Part of a small language model's weights.
Size: 12 layers, 8 heads of 96, MLP 3072 squared ReLU, vocabulary 32768, 110M parameters.
Architecture: RMSNorm before each block, rotary positions, normalized queries and keys, capped logits.
Training: a variant of Muon for these matrices, 981M tokens, 7486 steps.
MLP neurons of a small language model. Each row is named by its layer, matrix (down: output weights) and neuron, and shows model dimensions 640-767. Each number is 128 + 24 x the weight over its row's rms, rounded and kept within 0 to 255. Numbers have three digits each.
After each neuron's rows, "raises" lists the tokens whose logits its output raises most directly, leaving later layers aside.

L6.down1620:080075108139123131111127110185098149100122120137143149105101159113122132141137150112150188113130148157161145128115160151098124121124114138108154136123121078127141134106098148123106090103104133134105153129151102128123121127116118120148172129117147127098116122125134092135159128126111157128142082098092150167110152196139152119137188143155139122141135145126134112191139144134136059125171
raises: " wife,", " wife", "š", "yn", "qu"

L6.down20:163122108100102152144172113139152132156132130123116135136071149135153167144146146126102177138132098071151118143147113108113130176128153137097104178160126120127108109146152130088120160113134148106144140155123176101184123105120112122131153114106165105132120123150117103104095115074118111141132102154133132092102132158140091153162154146151146103153143155158102124147160123135141131088125
raises: " to", " (0)", " To", " into", " toward"

L6.down1230:136110154131145089134101099106129107113136113140096142085144141135138142173102183117133145124116151138095151158122102124133150114129100127132133081160102136105125108126121182142129120110109145087113124069142102157076124140135081098116147131098120147169121114087114152099141173078136144155126132101124144125170134143082116165124143141115147085149120125182133147133102175137114120134143
raises: " seen", " it", "imon", " known", "omed"

L6.down2636:097108144162143094139116104166135142154121159169144137124118116146165131121163113088123163112186139100126151157136125099156149135144149130153091108094130145128196128184151081117109122137102118142107100141123076149123086098168141135128107155137138146117119141145091075108092157123156172117160150092101136064147112151174118128158125106121147144114117099111110142111140116131103117089101
raises: " numbers", " order", "worth", " effect", " force"

L6.down2847:169118159143100118140119150094086133124135126148142118066155097147090117163117083111117128087089090128117141128123157158100172125118108135067192116127116107137146122152114102085158083132137168114123090115126109118143077115151113131114093179151137135156117111148119166079137158129133088115141083159110129109090191123114100172085126127092105103108125127148152106147135136124121081122156
raises: " possible", " rise", " proposed", " need", " risk"

L6.down57:146158105137120151154132121101114121116094135104152107134136123094110168134139138107145152128156115172097138150170112166125126128105154153129150160100129131164118113166167131139101108204136145072123151178118098141088079138127111112129092096148180105091157142153102135083149168109064146107174107184113084149171164194097105155137148110101120126104138080164144136137132141129149149157155
raises: "class", "rated", "p.", "ified", "ion"

L6.down753:163156112140135151121129143139173124106103118138088115109109111188118154090130160131115116150150125162097100164110116120129143125158122140131149104150117106086105143093146136187091112114129134129182118142112132093100181170107135115145131127122079143098117090158129137128133119134140149145145131122098082077128124125168111153136121142166116080136109132133134140128105109135120136120149
raises: " Site", " site", "ular", "master", "ber"

L6.down1756:125112162148136134134109145128170145132152112085149107142164101125135144136141105105143136131150114130132118145132080154151147131115127141141130156111133143158131116051154097148120139095111118113157125126104129143138138172093177133122119141150127117129070105131170121112153161123152177084134105138119137152156225129148120097193175160111098148111136126130158165121118120140122102131129
raises: " million", ",000", " million.", "0,000", "3,000"

L6.down1433:153105119132132096158118147132081141162105168165160120146124088164105116128132134141181148099117157135118108127125132167144124117161114131113099137095141097122131140131164121171116141109086091079139125130089094135122165133158110134142142108128116112158177160147116137119145149134174143159185118091141149147111117142144127085105098170100123093114134108080127165144087097144111143152120
raises: " 66", " 72", " 50", " 70", " 65"

L6.down349:126107149124126110099132124150130129138107130126162106126147147120142115150126132141158142174102080156127128129074160063115131145143103161135143118128101130095142079129165102098187134118145114095134100138168162094112100118110121114110100131168148133174151147132112112143107115112119121115118082160145141179109126104155124104114113110090107130119171146142107127136125127126109146114131
raises: " for", "omm", " parts", " medic", " income"

L6.down2528:112144096090141154095143115096114132103143142155099127111106122139117101090102160121096129112140145126132116108106153113125150124106126180107199122153139118129148134100121099107177096168141100155082161122129101142167135146114123133106123126158097190112134123122139146112131114141142122106172103143155123135105149105156105133143153131122127182106116125113164109119083131138125121106106
raises: ":", ".", ".;", "\n ", ";"

L6.down1067:123131129130100128143128132162119102117139186139122134172118133101085112136116119165170150071146128146115095165140160139164123105084142144133115097136138139096095098125084096133123107082146113156153126146138121145117107117102146122139117133136135161152108124129133133100122105088103115150150121111102101120118102097108121142108123116164088110123180104137135149122166131127140111100105
raises: "ides", "id", "ids", "ax", "ox"

L6.down497:157115135119132153115098148090192130082168129154122135139146093148111089143110166105110133112152169120126147134149145112132137077141133137145139157166117104142134126181087108102114137147108115121115149161096128132150145127155139115122156159131140087099104111171139155132140115103135179134145127158110108124123156133157124152139140105128144157102149139085116123098118105145156167139143
raises: "'s", "’s", "an's", " year's", "o's"

L6.down253:106130165144115167118127093110123068123096127133172113098139181151138150140121130104145140150097130143133147102177116095107114132085126153109135105096094137071107131109176110135081103154174154129138162143145105138100173110133121108120104148152139137100144151106149141150176118146088119109133119166098140134149156145172118110126102105107124133078131126177150149138122166116115130177120
raises: "2", "10", "4", "0", "13"

L6.down1471:136094102094105134154136096134089113139152146189115099121138125105135149150134129109094133115124155103116082176144094131134112143143130132139116139190086118095133095112114119126104139158157153135152087130140112161121100177151088155098132167131135146087131137134097137097123112140108145121149133115130154123132110152138102099135134116163130155120105147117139100106119091124116137103132
raises: " 2015.", " 2023.", " 2005.", " 2025.", " 1983."

L6.down2075:079132127122116109157120157138175144139169156140107149148075105139011180163131118138125160127153163147112158132132131143134122090137113077117145178163134168109150132137127140134153107114119085122153164130116142138128107083110135166133131136090090131108091175127117136150127135112112109125158119164114156111139122121142108149142135098160121097149089128123142136159099171100111180090121
raises: "In", "====", "The", "===", "From"

L6.down506:139126149181133156094122105088112139165129129115115115134145157105085066105102112123116141144133080166120136086163121125118133121093116113127088152187155097126154166152105112142149118094136121091140111121141093099122119164130159128122108167132156158143113145109158127100150120116102119068150114108134109132164146130130144136099098108114073141111110153108136154133096164129184136156134
raises: "rist", "ionally", "aic", " $", "ar"

L6.down1383:138124140123147106128133057114109114161112098125117139134087135160114162113114111084141073173136145110172122113125170126125130165124125129139130121073131118106167147123133149134105143130100117087138035141122141147123182144114151108128144145142154125135137173153136157152127145129110162108109076168167139123107107165156112140140156136150149111138173156125149135105139135111140156122129
raises: " trained", " constructed", " built", " served", " managed"

L6.down1189:134127120108154126134097103106114110136114134174138092161143127105080103128165130088103123122095139129118119122132121131141056145161116115160141131137116142109121097161125124121130121182167102109117098149140141142093150115125111116094096087116161196087138102095135124124119163137125102135178096129112128127138096116131120084119135071138191163120119091125170137101107142167133148129134
raises: " however,", "hat", " that", "ary,", "aries"

L6.down2333:167103148161127133145156127134092097127121134114199139146121117083128173114109118112117124086101104114124133135122119110154118161130087076124133082156094151128132139115153126154119110133132138162107109122146076111090133077128136149111153126130106147134088099136140101092150132158152128197141116106151181154161103128120080120106095121160142154108109170196131117124139153083116141108106
raises: " N/A", " −1", " −2", " New", " them."